config.toml
vocab_size = 2048
activation = "tanh_gelu"
norm_place = "pre"
positions = "learned"
attn_scale = 0.177
bias = "all"
init_std_up = 0.0188
optimizer = "muon_variant"
beta1 = 0.95
lr_head = 0.00903
warmup_steps = 200
batch_tokens = 65536
train_tokens = 426500000
steps = 6508
MLP neurons of a small language model. Each row is named by its layer, matrix (up: input weights; down: output weights) and neuron, and shows model dimensions 48-175. Each number is 500 + 40 x the weight over its row's rms, rounded and kept within 0 to 999. Numbers have three digits each.
A block is one neuron, or neurons of one layer that tend to fire together. After each block is what it responds to, as a language model described it from the Wikipedia text at the highest values.

L9.up18:479566559462503456493507597484554472512483485501536539381543462516511548488504503453504513518451543512500508500584449399498505537459539565494489505487511577496458507524521552503491486554469431450486465481487487485434547504566513527518498533479520503516525494402527442500500493466526556518575466498476507581448436461478554456536561510495525540508542493534539430537543538504459520501474
L9.down18:553441354471499522593457480507575452467543499568513542488531436488443418516474525444513478489554478453389482543454583523509416527536459545437507428497451452471511445456506515487503526535509559494503510427457555469442491486536520451458483469518520482518450521472589440501504482501541531570514459485508464506462513509540481559489501528563469482480473512526454478528559421546484513497595
L9.up223:438481576408453527506421608488480525481578598426516606514538489484453526450443542534423512447500532582492514515494489514427506498477555504508430470510473523474455467505538459561419488502484498476488532571546504558511525531542448506495519517500503530519503479518489492559494436505484510537512519503468524500470506520479448415553516519446459479480443492478561445503516491460533526519531
L9.down223:551532516529476490519504427553523442524488467471505457521483379493496545506541443481488445520471470528487577439520481516586516511546499430443562463473482486466560501486562508619504499508560531530497476483459515470527488491546509528464513434515480544479482493546519557464550487508532426558503452528503484459503478543492509416414504463447503465447496474383479507482483483446561457480436
L9.up311:458484551467522531468525521546524522503514485429451549518552386482530526493563470468435615518480455468482515504586535552589523493508441527499514492541491458544503441504498507443437445501467552499495514481508491462516412457449496500514543485501578475491519458464532504540532496447507542499521441441540567469473445584553423483522516543526518442528491473429507492483535537454500552497516
L9.down311:494577486522432450529528506552587478591463537512486501532476539537572575487522497521534566511479536465522553441511495478464505541460539546498530483496508470491541477462452520452484512509480565456452466509480545553487439471540472405436432436500472443498469494520541471512570494526504443563502465478481440532515471524417481534499466479450522432510426589483551460498510471500470420408557
L9.up370:468419503441476515444520573506474453498541444458581607501537464501508517521551500501542526517418500513437528531515535543494545499521501530472535506494557439522541456444518459492471491416532510536496488500450452459530493463595456466553508515470503515498544429478512520508457467498532400574528485561513502434457552485516500415517479501485493516470454468532475514519430555483540523492505
L9.down370:488517572470430471499529562492448426495499513558618563418461489582527468485547463477551500482510480443494517497516478516500570464519608487520486619522522519475433455495501493510528455517483508545500495563480525507474471436497464481421602466461472526463521517534507463515503505433495434495463433466479535471569511437512573507488485510502437502543463440493464514472523536583467469505559
Description: Middle or ending pieces of words split after a short start, such as sh-ort, l-im-its, tw-ent-y, y-et, plus " was" after a subject, before a passive participle.

L3.up77:521600494512491506588577514472544469424521466411547554481487517453480428429489528505515529471522544517510459521575438499472534484456548496524464469473533526406472434492586539520537518529506509489402518518466557473493516505484497538552500488469577497458499479431471510442567545538438460534517429470485503521483420476548499528478558563507463448548544450470507509412520518479510465435538
L3.down77:495472495492529449577515461485515550512485519512452455574459542494510502465573502447471497565474509536515462488538516458457442477559522506518441552474524550532477515490519471586519524453519547505489502522481462534398489461570431505484511499494505471484488508570424511436508549469525464472484537512555512502559538508490499524512564419557492480535508500527472485536384525511409501467484
L3.up180:494544485579534542455514547503501412451445572535528450483471531541595541480609443543481511496528500458433509517457501439406458470538519494487557478527485456533455540564515540489522481570550552489487513484518482564542494481469494484454456500500432540520487550550500543545489451492508496527442542502487476472525463534508548484480504506428472512569537547531454406428497502499447487442522
L3.down180:423573545518490480550604491478491525532536456514537496536536443493516460527515531520539509435539449458457527463493484519466555455536503449527493443441467440566500526503546489549459527481496544543443530489469546510438470469572481483521583490443566523438467521482474480456479462465459444526523535538529523484424468542508533468508496535430571527501495517523570522494516516522469440527525
L3.up262:527490443534492530514537455606469498514486489482479514482469504488484534451449522479554532600502483556485470444471521529504534549346451520528565515448533479473519488551552534516510521543486510475488472461460432447474485540524475575489486538493489500437521500527547489436601551509462480454538541464521509498572478543515458487516549505460514503536519599515576455505528520451512489441492
L3.down262:490479527518496564519540428526597585565411566464530491432479516486547562457519510420515509491495528524494528472529481482459464538510464550465452560420522516566418485504560520466506529473546519510484494522556511559455481437477548514422507484523486514420560456465443461494503471472551387443440495491502512516538504472474529458571398481431510462540491553484512471478475551543469519494491
L3.up557:403584444506523497530554483526504457480500412536555529484453486510456558521535531475502552463543567580516513479512460567484459424458416498458516522456482528471429494478529505481511553457541493381460518486485497510540536520486516427542601473483591464540487497484528523501472474540508526536493438506479511486512447472539570498466481482463422438479552569525496501479535526554502496465484
L3.down557:544538494489560536527566454558524581508521473523474536477448465492481515468516495509509456561548486482498492502478459594552425476501465464572490526483507478546468523499534509521506516531560493516528493397498529491476526513439421537562458506527499461432481522523490582419498514534462447520482518447558579480495562529472484509523558537476400507498488400518428547503459491522477460601500
Description: Word pieces inside or ending a longer word, strongest for ult in result, consult, adult, also en in Sweden, Allen, and ut in executive.

L11.up540:444601547504459541493500489516469526487503511553509535461510509531541533511431489490491433540524465541548495521457458550603542511575522462530550502508515456525516506446491495431445528572487559470395446497496429526546505481436422508446458502594509495583546418484457466536500532528459435484589531498559481461529394547475469495532513516474473501574510425488486577458481497534501466493502
L11.down540:554528493502481510473520507453530533545526565458470515546474508492561496531540590496511467463536492500532477487497600516464477458559542567418493542488484430504538580509516475593525407518506514597475462415347446493535462540499474442531452495430492484533497507468492525529443503507473503462501540442515550529488535482459494474519527473538535484409548492512526493521532510534509513495479
Description: Word-internal pieces inside common words in biographies, infoboxes and lists, such as profess-ional, execut-ive, polit-ic-ian, plus some hyphens and table pipes.

L11.up195:496456507555440503512472557538467506501459503536509466504541517502444482442486454493469477454525510532473514481546471548472566548466584469529500462446520489559454463461426514554489424482515483559544563511515492493506491377498502454489511543522523510532480525509585507469460585585466420518418528531539500518468419529461469498533510476473415539481522524493491468475565569490498546526502
L11.down195:477581500506483541461543516490541447496591504492495517550438509466541497528454553473506480535501491459586496526501498516576499535523460507488443530548466481476475559542516458519490475475510531493504444544487521464499524468473537562490544463438482520483533506494525528469477445477564565501447485503434518420545587507513506430430470462463513460477400434489474509471492478598458426497494
Description: Fires where the main verb begins right after a sentence subject, mostly in biographies: auxiliaries, "also", or a verb's first piece (He also, He st|ated, was born).

L3.up21:501533437516488524510504501521460498545490524551478520477573486477476489514434557461549498491530537437536497457502551435563470574539551492456445476541494560518519528486478535517488468393470513444506490481529512540502488482539446507488465510507494460481526532505516482545545467481500442558441452467492524512455546505533532544542492484602471490388456451510566538492544635561472531474418
L3.down21:474511588425504481483552466447525518501469455487517516502499442454512470471523561489411544463543514449526545479478568522601442484513504558456444541512443464520399515532508450513580493459506484502496444516503418527478452440519556547463438516441535531499431511450476503447548511484558482503530482538523533499482541511483485465518491488460574436516522553543449477506500485537456492545607
L3.up326:529485478525569482514453523506471534480502481501437466426481553542475598542507524467590524453511547463464505510577513455526458515545533534551539517469514453529544526521467574464484527492444419458478452519551478468551461527464508545525463506485509527531533518492523527499431543518506464571481445426493546430444487465512524541486492535486569492505449453473508574497562502481532479466549
L3.down326:470540497530500477510601532455545509527518487512650508540453511530442465479523475498512477556491487454476505528464414561473479518464477475475474464482473550454524451457556537434508578485520482529548494523429446556550468502466546455472502529489531466463536566533524455552526492506507526511577528538420507557492452410449528550486536502515462443468533508535462456494513548483561511484493
L3.up421:504504569431520502519489491464462520485496503475567501471509473492466542540426537470558545499485554482454520446522539429443502470579477584500471477527447502537445405490518569492494468405489520508486538481508477535520444494572483588554498508524484470522505454512444458520583481483477511493499501484472494523602524481519491491532457455573469503402558494522570543441558590506496499441528
L3.down421:476491576481588424571550501525505505538511439426516492466468478519414494507547524458498502520521526507538470392483414531497513528528512460490405558491464491480497546445540439393473450601510435505499476497474534509542475551544558473491506512540480600503474468479537510531556476524515489467543450527424502504507531492483524524567453528471450511477422462449525486534474544509510523493550
L3.up468:599546489518440510514489514428488562525501504484475442407452548540434519544483503512576485469576489465397459433517402532531553516440497587415454462492572518517473504547520475530547467526486479515545521463445513550499561438564527490537520445567537457505521509483528498513526457493511464489473496488404458509431570513510507528524470494557436485466506483477489502498502476581564478509546
L3.down468:418547474525500503499550503562523546495539529556398450578537469515504483492531479547455539527417538521497513502444569515505422513496450393538500541526460496511493452484514502463552509515482546557482523507478505399470511459493509534484494548576442542494499474456504514550536497511526482532483491558519506480521475598523533502505533442461533446609457569528479530493517506449465480466543
Description: The second line break of a paragraph break in Wikipedia articles, right after a sentence ends, before a new paragraph or == section heading.

L9.up294:523512504460553432521455490492525477492466462434513467503521487465620512540483522499490494552552509533478461484527466565521447565525442460478475560428510512507493487556455492463471465486548510507573535439476454540574524505459472449500550492493425461453519498431469569512477479422504408513484552483522553506574451504488632482535580538536477481474537492505527506501450495459524479418503
L9.down294:469513511458499477571545550536526453362510507479452511466422536498495530478442522464484512549451508497498547541446463537482520521525465568461564476563450515494503519511516491534464489493481527559490470432501431533502478478508483500490475468436590487511446487465504492401610508549525611480497497545498491470467537477527463484569396542460525514543544553516473545512496512473483508516510
L9.up362:463457477511525465543446498414549502497501516516545475530443500469492506503591478480522539408461425488503456553519515557522498549557496537452458512469585446512570496498463633469554533473460548505480579497415535475479457419467468521483517485425504480505534506460430531481489570477561436474519555527544550481526547449478468466568538515564526537457484478469443541586496456512517478524466
L9.down362:508594487486567535590520422420457482551503440431523486556511498493524523515491515565462474460498515398462522439457489459440498577445476485557499507444470534471517417470475512495488477453491495476557531497557575528501511555495536472455504509513432494466510488454503448468479446476509508493481593480595527533472528554495498485546545552467487496519496516504501431514520531547433581593523
L9.up526:447516460424507500452468458549541408496476533496544499450480479529550509468464593503557568589480487560519505578476512563518557540457506425547486485456538476437463525484508513466519478456516501503421552481491499575518514447486451515501463524465522589573493556545477633453511514479550494464474476506534545499503482476458547477420537481476505456492498462456512506569458517572486491529490
L9.down526:470521462420536484511498529484511453455612496558488499543474505517515437511416534509556498500496497445555550477524502459584518461452484559455593511531575453441469491474493479523563411443572462513591448507479481461475504490504491597553524534489548490457509494443573474521544493406500454484489479493458428501504495474463472445501529568516535499560498479435450474519556504485500493559506
L9.up557:505447525465491568455450553465566486499578513523507505567470530510531486500499499523483523537609515537495419508523514553507520465422469527442553428543497511474471530522525516506497510454543474554498511472538459429515467474459446467450507501562475506503542548530536481500454500526493443527437545382563472521481524550394472470542543526432488470439565471486527540482480497552498463462486
L9.down557:501524530515542474526506521559486460549496537486532509582504505502526526461500469561534506557528493504488504536470462575445474476526517556458488511501486480503435606526567511504434445449485490469479495467591511503513490551507495437516507494427542491496383481528456476520459469483546445470575517531418538519522481529489558503562465448480558511512519502519525485489475448551463486520529
Description: Mostly the word not after did, has, or decided in narrative prose (did not tell, decided not to), plus scattered adverb endings like -ly, -ely.

L3.up47:488490522502494532409504479487539476451439549532540455558436510515467602545499445513457475497518491504467505525515506456496518497488476506523545527465574616502525458545478504527539599524545519439486424427487455560538444471479526495505448490443507506486471498458493445438584528532503467487544493463532502557564487510533524547514540515512462495467543492583527552474482541427512498477514
L3.down47:531448536477490481496489460472528477474483540476438555548463458486509544491512510508453505588525448467510477499550548487482497472490464505553541481407494517509522562494494549433513504552574517544527480453492469522477401500507515466531523535447441461526528460464577540443480412435518488572528504507512538502448511560498571554569447489525430502500512472577541490466531546492457454441445
L3.up113:407388514490529601507518506469512474542465501534439511461501487504471549541454498536486589458510520482542447465581456429477492499494498566499505466479445536476483485504508522536506560388483518524419565524523521518468476449473474489441546535507511466533515499465478511518476554572480493426578508487507493512540546454500545562537460475472509514514483456563485540496552478529502446517459
L3.down113:451490493545489542470519579388491536518452494488464490525527440524534513521522541500428509537486522465456542535544475493477452451586485511511432460552459532502457570566500527467540494440493524544437473535512498538570539486478556538554461542466563543491574504481575450484462523413505536430563479475503507445500572568504524537468463504400451497457496559508431535473504481520535476462499
L3.up139:481506504515453553454496482439482500495512472569483475492487513567557523496532466510465523473463491501427482483470542527502551462475434487469531571493559490439460454489538546519457471488513500468500540533543493553464493476512481484506469516561516425544517531469453549463537568464474521453485498483463612465427509507467587526477487522547523484516498580506502458412485530455522471496404
L3.down139:473453541524467545500519529451508540474477546548488428497470489495439547469509493529472458513529544521462542467501419496484517529622506505563479471455480653551478521578449533465491474531507460505553459474453514504496468481442589441461511522491484509443471528551510526508513435452496508512538471529509444489494534501471594503458477479488471514575456525538516530538481484581424565460499
L3.up287:496516484519446512467478547463478525482476465559522576498480595384511515400499499470448547505474502537457467508509465517431530490438484474556457559469565485524536553452478494451538502460488502549496429468438434516498487515506524498463477564551447542534482508444546502476484511470525538600523585506554554555497439388491460497547518508502594471560597504562505535467498526519534509525480
L3.down287:469480477516566473475532455511487545453490497481478465593574494512484461538463475566571516482515506499530454510501571512544464461579523460479574549497481481489478502421498447532458564498529567477551536561476590529433559505424528497462552521452605537540434508468425445514655530520485537497468501461495445501504550490523526475483531472520488506540484446462482457491527436515484534552555
Description: Final suffix pieces that complete a word split into several tokens, such as -ers, -ation, -ors, -ents, in investors, association, components.

L11.up211:448456572511571530493546515486529445483431579557453485488466508424498485531533479518458483523541483511459530506505521479522471444503527551523497433450509459519538527515518562477543587492501504553436470471462496490463478509584538367516599518584478490548550530414538498464461489484451476522482449420515499532535536473516562511499554521499453419422488499507492524480443482563480483585494
L11.down211:531513516454460522516458499533525460524473536485505577553458530434525463537492528464567425452467537527622465489472463542597402446501489549488528526496468484511545526499462461485501572470475473506497537467517523540418538486412499483541409508516498506484437534425475490475496486529567607487533525552485519485527428478457540515518510577507532467482500477518503487550508488465480508554493
Description: Middle word-piece tokens that continue a longer word already begun, especially "ut" in consecutive, executive and executed, also intellig-ence, perc-ent-age.

L9.up107:512465423505483519470504475504470512469564560487471424467470532496502514444541524468499508414483546460471494534488516466463496471524470516511561399570500517573517492415460510500521459454522549504405533458492571550547417514502467501481501462533543551511561487459397459490487441456475505472524476523550485572477516580532518392504514533462497483478530515528501543523519537511512491510553
L9.down107:443514593417472517536493396547506445530473503521557442474516532492504406546496475529544510516496508555593512447528460507487505483436524482507512494544544500461471509411493552510480509550426530429500504446532561527477498540517509480541494529475534517557460520528445432598471521530475510508496478488538532474549512545509510475475512528515502565464474502497473462579533442564460520415429
L9.up237:531537513512499523467511467461540459463483543456560429448520514538495536462505506470436507497494472467515469485500544575522542539473491525499518508519491565488544557450505529497514462507513596463512505522415428551551525582478494558531531458519523519475436396490546482529521478487490502481440514532534441465514528524502443546525543487619517555597527540482531452547443524503490488535566
L9.down237:486517516491529531474469525480511528507569547509546506477456462415585529546552531473512505530536512562502513497488446465543461471565606442446558498508524492481485438453467585550514493512425486467524505506514568532490549480399519475414520524428472513519514475491464505473517557508448536489573465487504478492503422523467488451488488507442502438479495574464450426495530573497522473448522
L9.up254:460420533462484515445564512527492500438507510474528436558617428620515524410536427444452443508524503450500432553480528427481491529558485498525507519573476512509476465485489581569441508500499514492532518458485488480519510567438487477488509536532469538521503527471450475461458499508467500531489535419558508507558568476468535423526541470591503502497452483459518457478434457556478496530505
L9.down254:518469545521446545474537487477517465524453447552495480504531490473475432556461503523552528526457445487451520510509543543397503565543497545455540466446477456490562461543485499529485492452468464475419462535493522526492512523517396477473509460482530448545488511494585494479516500497475536508540524508467570584460545475526487564477524486549498518497397491478486480533564424438471527497499
L9.up480:502531536503536470451558452530512509490501524518523488479465529540452529500496495544531410470534615505519515523447542484509507473468528480474445439440524495526455474425539484495492500527519507534491478508498463495491546507527454421535510513552531491530542438459459505519552465590523476489417477475529550529419462502475491549564547481442451623485524471460490460529509516512404552450438
L9.down480:558504450445469585529474432490532484547446516469471470509481580405456476464531420431471537570496483493503548612507485479489461475499505547509581482427518520511546412528493488451519476436432456518457499467506569492561518497489533486484495501534442514455467507481517471518479496448461509464484532555456507550485507501440465477481528476509504435471496446506536520601548472537480516438514
Description: Tokens right after "is a/an" in Wikipedia opening sentences, mainly nationality word endings like Austral-ian, American, Sloven-ian, or "a"; also scattered word-piece continuations like r-ifle, ac-quired.

L11.up488:434540546524508480543531544469565486581443456559545456499418468554525479449518489522620473492493485460471529454549485524526512516505494550411518553386490514541511495514498460547459567529550538435574574530532541504498529505498451448462507474420517482554493517520499493441528510535482508579371435516549474477552451464535498444516531498498470539487447479493494548523447492574520474428459
L11.down488:513457516512488481478489517509426498539523548547527471477445516546484562463511525473415466529421537527457533398476509539496543530516557500536472567521463473481564481570532506484471446423495527488537523486468456526458512471503523460532505496537478526473580490542517432439510431485487417491501563501512521506527559461426502516464492451502464598473550425502507471403553530535464460429462
Description: First piece of a verb or pre-verb adverb right after a subject, e.g. the g of grew, the to of took, also, eventually.

L9.up36:501411523461518548464522511522537469432428520462454429502505491481533532511418494550469534478460507562474461471527466522534452445545513484473549476530495500543559435467545543510522477459447448455466428519541500576435494538528483519514490556584512475509536575542502442412564536464591505490471530456553574452444460502542519504507446567515522539507553456475487462519517476506532509463421
L9.down36:508542491503464468523486481508496500453512519511427595493396533527483468507466516518472418522446470443476467461529475522506493573489468514447541528533546580537487462495495585472512524563468451538485537490499528473535483520590504508528513456482511543495532501462499589489457489414480449557523484439490490485569483499534431538467431512526516516478523548505526509480528468430524469480522
L9.up42:405484499477541539495497497492447535557468524444499532505513534493538574510453540528450579528538508506428557416478421522495467467401465528436570556572447544481516475481456515462450505453441518541454467471547514497500476481539461508470436486487502525461487522569524494441476560514487510551518485510522521524538527519498506521456487557485499441563548526483526520493533438532470573584469
L9.down42:482517510531461504455411508495507487466560497513510478492447481535486462446588430564484470617532544415442503502606548419504500484449469533486411507558474603539487533473565486555500482490573470501534502489470464465548431448543519414516515535502496563495576527496514540512461541486488428510473505488469526525545528470519559547460457490504517532483557489544472522500450459491450475470493
L9.up317:475497441545520511504444533526519535513548493487539504447478524532494536639463458532458507465505526496467513486466478565469549424462482515550564477501470477451567463524518438455532500530476601466507470507438532466489542590516489449486425487501437476542522519491522528425532523498538506537541463445510557500539500550499450496513487530451520493541531483429543453476467539544573442578469
L9.down317:490555508539384550560479521436499473507567550481580489504401543551441505439532464556569551533470506511480531494500485466419507496443510487506460485476447490475506542432508471530533469539495474510461519508471527449483473458487493501540500567519512467461555537486455559487485462450412527516484515508472469541497474464487561508515580572494484534577460547525502463476494533538492574544457
L9.up341:460474442480556489487546537510462517486519496473501505460501476558542496556522517508568447520529492419500567507512497489420431507519459563539525478552527539517541513574555438503503477440473581480505585497523559518521442498504491500420515558534545450484492496536462539501518533480436498468462430510528530499493466500474524519489543516575508434500551485481488550426584432487457561508465
L9.down341:519473628533478482502475502507507479424539491505534515520479511504543448450484466506445555454427545510480495569421522528503468433544527463532443531517514525522548544494437569445460541534510519550500511559532492517491515514561506465565449467458482469541524466497538505470565463466494464538570499483543445642497482538490460392504464503496549451506460557559480572503502563483501473468548
Description: Plural endings split off as separate tokens, like s, es, ies, ers in programs, countries, varieties, players; also word-final pieces such as A (Foreign Affairs), m (800 m), years.

L3.up166:495466487442488467486430469510539484465518498415514481560603462451540491526501554512561565558498498524480529506529535499470459463525512533522501490488486492545495536473532404498493517482489472446571535516493487535474502460469504531452497473497465529464619441509518491567510423547567494500537468442522525458437478477451483459476552455489533553534493448516526471495507504514472526540513
L3.down166:442472545485509476521441515511518520498534482541542424478542503531480524505519452529500578481536503526461481500570579501528498522470410559460531446469478501459501578488506476525526507503537535512508490441511471492494523552518564480509532469526571498443511508513531496529442471512448426466516514496447540507488511504554506498574533502500612526461452517487454526491413517523516509493515
L3.up295:456524449502556486504482506501592480519491495513476380448467510473529570451466493557571507519501519447444463500499486475563513512510475592465540460528578503431482455517508525503491500420420525544493621465492550507502503493449454517486468484514512477529525484544512432515519531484474464567482538496553502482515537529565464536520561487512569484475557475470573572490562574487462441472450
L3.down295:528499522517553512452428432467567470482494461544473452518605423517554527579434430448497479530496522511511537562448556461567530532564502505522497506493422529495520450479538431512481529459500476570521521544491472418456537490536512463512525470500489408530509529441508511451499495506469524509489468497502490611540539471483518489541482430518550486480526537502543476571549575530515511507468
L3.up298:477516503464542496451508471529476405468456482500535462505531471527493529507521560514577499504460500461524517505486551464439493492481467551451445512471543467532577523450478460395518427475503461493581556490492503528495514446461526578451482493452563547494550454493544457525536531471501471535460520535516512430555479522521513478450508525540596512534466552487503502484446547545524525515485
L3.down298:525481485452536544540537457482491530532541486538482468609554488440538516468510537541481521437521486487469582466543479569489549509559484479436490500424476414553523559483518477524538475463560521537525445439512398479516396508527428552517491491499520449542520485478504490467493584477514480505518435482558539490554460529434531483571487468499520493451530524470500479503453523531506436467489
L3.up448:518501526393482420551520544503414471534512490499610464521490527526499488542503537424529486515469535486521488491475527495482541494465533434500532565475531487469443536443538502454538573533496536470512521496450506571492408405490534517447453481508538502499447464503493416479545490613527517519588499524529490521510426448426455521496520521537556505514549493547527498499457519485484422498488
L3.down448:531503568470521491478556560541539490603532455526524536511431403536466482520506502486471498474495489472518524475544511504510523465499511480458462499375460515532418575493492497508472517499487423525582496487551498439462494497533479549503470453517546474468502504525485516419494534573541538541491516494483525502547440479511475516415517488575552475471488492496490602470483607445496453540530
Description: Fires on the -ly suffix piece closing split adverbs (Ultimat-ely, heav-ily, simil-arly) and inside names (Mar-ily-n, Brook-ly-n), plus be/been before past participles (has been settled).

L9.up303:502506489431530461492503510533538491537547555512512469555508533523510480399530489510505474454509467511455513475524480576477464515496489497494518559494525537485459570506470451605478617547518469447504491520525504504503490596486511527526481549525457518528530471567479486528488489454542463505478433491484513516466520495432521500487439504489575591445558474486545539503538488440552448548432
L9.down303:629487531540467451443613475515488513526440524508534495503577570487490508440515491515454510444517456523488491513503577575417532440496464517507440550497497499537492517465502503483456494516557421552498481548448443500512473510550499485531501446527473465539466570518529521487460479542505484515555539503491495528525483514541441445499496496537404473467537511505507514543484463440516577514571
L9.up397:478521526422501468505458528502505588460461488489544477501489538460542509486503535515500477482517478489538591488529516471527542498513514469504498512543495436513476491534527500524527529515513472515457532437447529475501489473436499488471477540552484472482548509454460503570460442501475471476525466394505573426491484530504562466520428506554480486451515541445518540492421494506482486572558
L9.down397:470586493528428501488443557529536463449523458462486502510452442453496478484458444545513502508546534471507415461417510538486469452560506492513529523486520565527520566555488483559550545539529495478485490500505471584487588536496589485486521537546522542433496498476485538468457486485486515539540604500509479443518461448530524501471564491498509512507492471622554526484450544529500547484397
L9.up417:511529498441591541459503450533485505518484524528510533554426559480467500549517457472494407474504502521432508544546437537485492547444542476567562491489574566476436473592499600529552500449492518470570472534496505504494503489536506514526567487514466527550444478499508499430459548463467459454422475497530545414482477455489532523422522508422503506508545505556490502529488521529455511516527
L9.down417:506549542539499488396510517538478459498541500475452474528540484549506545523534499504499501507469572482467493537443491462458503555514457496544531432499553463452527505499543544441459548457458461549483471475510485461439382523514532504570495533453460480528478484489545473565536366528504490527533503521475551470519538459523442487525530472526491505523589488585541454496509523487465473510528
L9.up488:524348470530496452445497536567513460488518464585475469521439503509467485442481479558521401507511468542486468487492490552526491446517436498568456505472436455434545532546478506396483531512572566510465427570515519536519495508517519444469508524534472499476473509496471454512528477403509495442499462470574500480526494496510519490483507557513456473495575486537554451565407568468503504527497
L9.down488:493521561470492525485475468472522478493495571470534499472535553504481544536522525528526536437453483569574504454555489458567434491503516527506525521521554486398521470515452520605526475446464522526456455455509460475530541533530459480487485557460512479544503472489446498502540537520477488493518537459442513541508488513486512451451479515543527384511534495506535485480553514535556506472530
Description: Short subword fragments inside a longer word split into several tokens, before its suffix, e.g. ord in According, ut in executive, l in related.

L3.up134:523517438533452576491499441525524545536515503495549514528601434484510471496496551486489493475503462528527522600552494502507553501470572537485463504486529518580418481553541494460499508458511595492510472477506465474480537502533464467475510485554563459442494497414514558499531489484492587505501504454444470491476442495449475513505532518573510495518484528455497480523526494486521617484444
L3.down134:477522559513490569535552507449483501500506528517455537454446576478464561532500502479531485438455461514419497568537518503516500526422528503478414513524457424478476516493501488593556509507415499472544515494500469445566550523561484543562584419522455519559555466556469463442440429523506511495544529537479430543518485563506505490502480536503456426518515479452493538536592462494456447399459
L3.up398:504483518510449511475427570452488459564485428471514480521489468499454473434521506533537498544526466590457519492497483518444500507500528508512427584498456483553458487502451488565520490482512504510458536481565506478532524412486463569469505432514485488519525514577513526502425470510517453518544572480478552503481460524544500498551479430461498472466543454459465505494538514525482480468495
L3.down398:480512566493532572520469540470614522597488421462570548515568453457465446400444581519548458527531428510537449532554504464497507521502528472468457486481467584561509521470492448485516471500474493519465542466537516442478506483496453521453491427546470486509439374515549463512516431451450498467538554532473493511523484464457518516540506432474493479454503468526546505514446498468493516508543
L3.up484:495507521396505488467437512485525508535455527531576468534467377462539478524442443485577529421483558471473511503460537513453522492435529543498478498521481523496515580503462472553506494489490520483478548502485498546589522483551481506534543472478484476511505509503560474530487551451517512418486493461606552570504501455470493526458439454466510533474491514497443423477484535561615522444529
L3.down484:526484534464478514501512456528473503554545556519482471537530512510502526544522545527563492566451538401546484533457528468582499595506472538516558530456551532514485556462506466469436443565487537562441494495358491438578491501534436444459533497488515425472482503442564502434488469439510494546568569439416407433525529473502488563485497493525478534487497487479443489487494544479472526518522
L3.up550:557523508516519534482447492436447479485492489499501486472526567502462539524452539407478485516500552555431499525476554443503479559496537516489480522521535484492498568459503482521551496473561531500522599512536492441569473552530471555392475425495451498534504475526519437494523491448453477444510529433509524522563496502538478446481399466534558537511501469513573457438434517499527495527495
L3.down550:536524480430503450533513473484487512523506496464438527458460449484535496529460459522457442504515504529412467533516485528526525578478550469508538493473504585503546484566495476518507481503499522480493548432477569480484452516468538489518599482531424441526496567511619562531511475458566480534528535496499432445558483533475486476486450516457424526518476498437483433515540570522594504466500
Description: Adverbs like also, not, only placed between a subject or auxiliary and the verb (He also played), plus mid-word pieces like "ot" in automotive, motorcycle.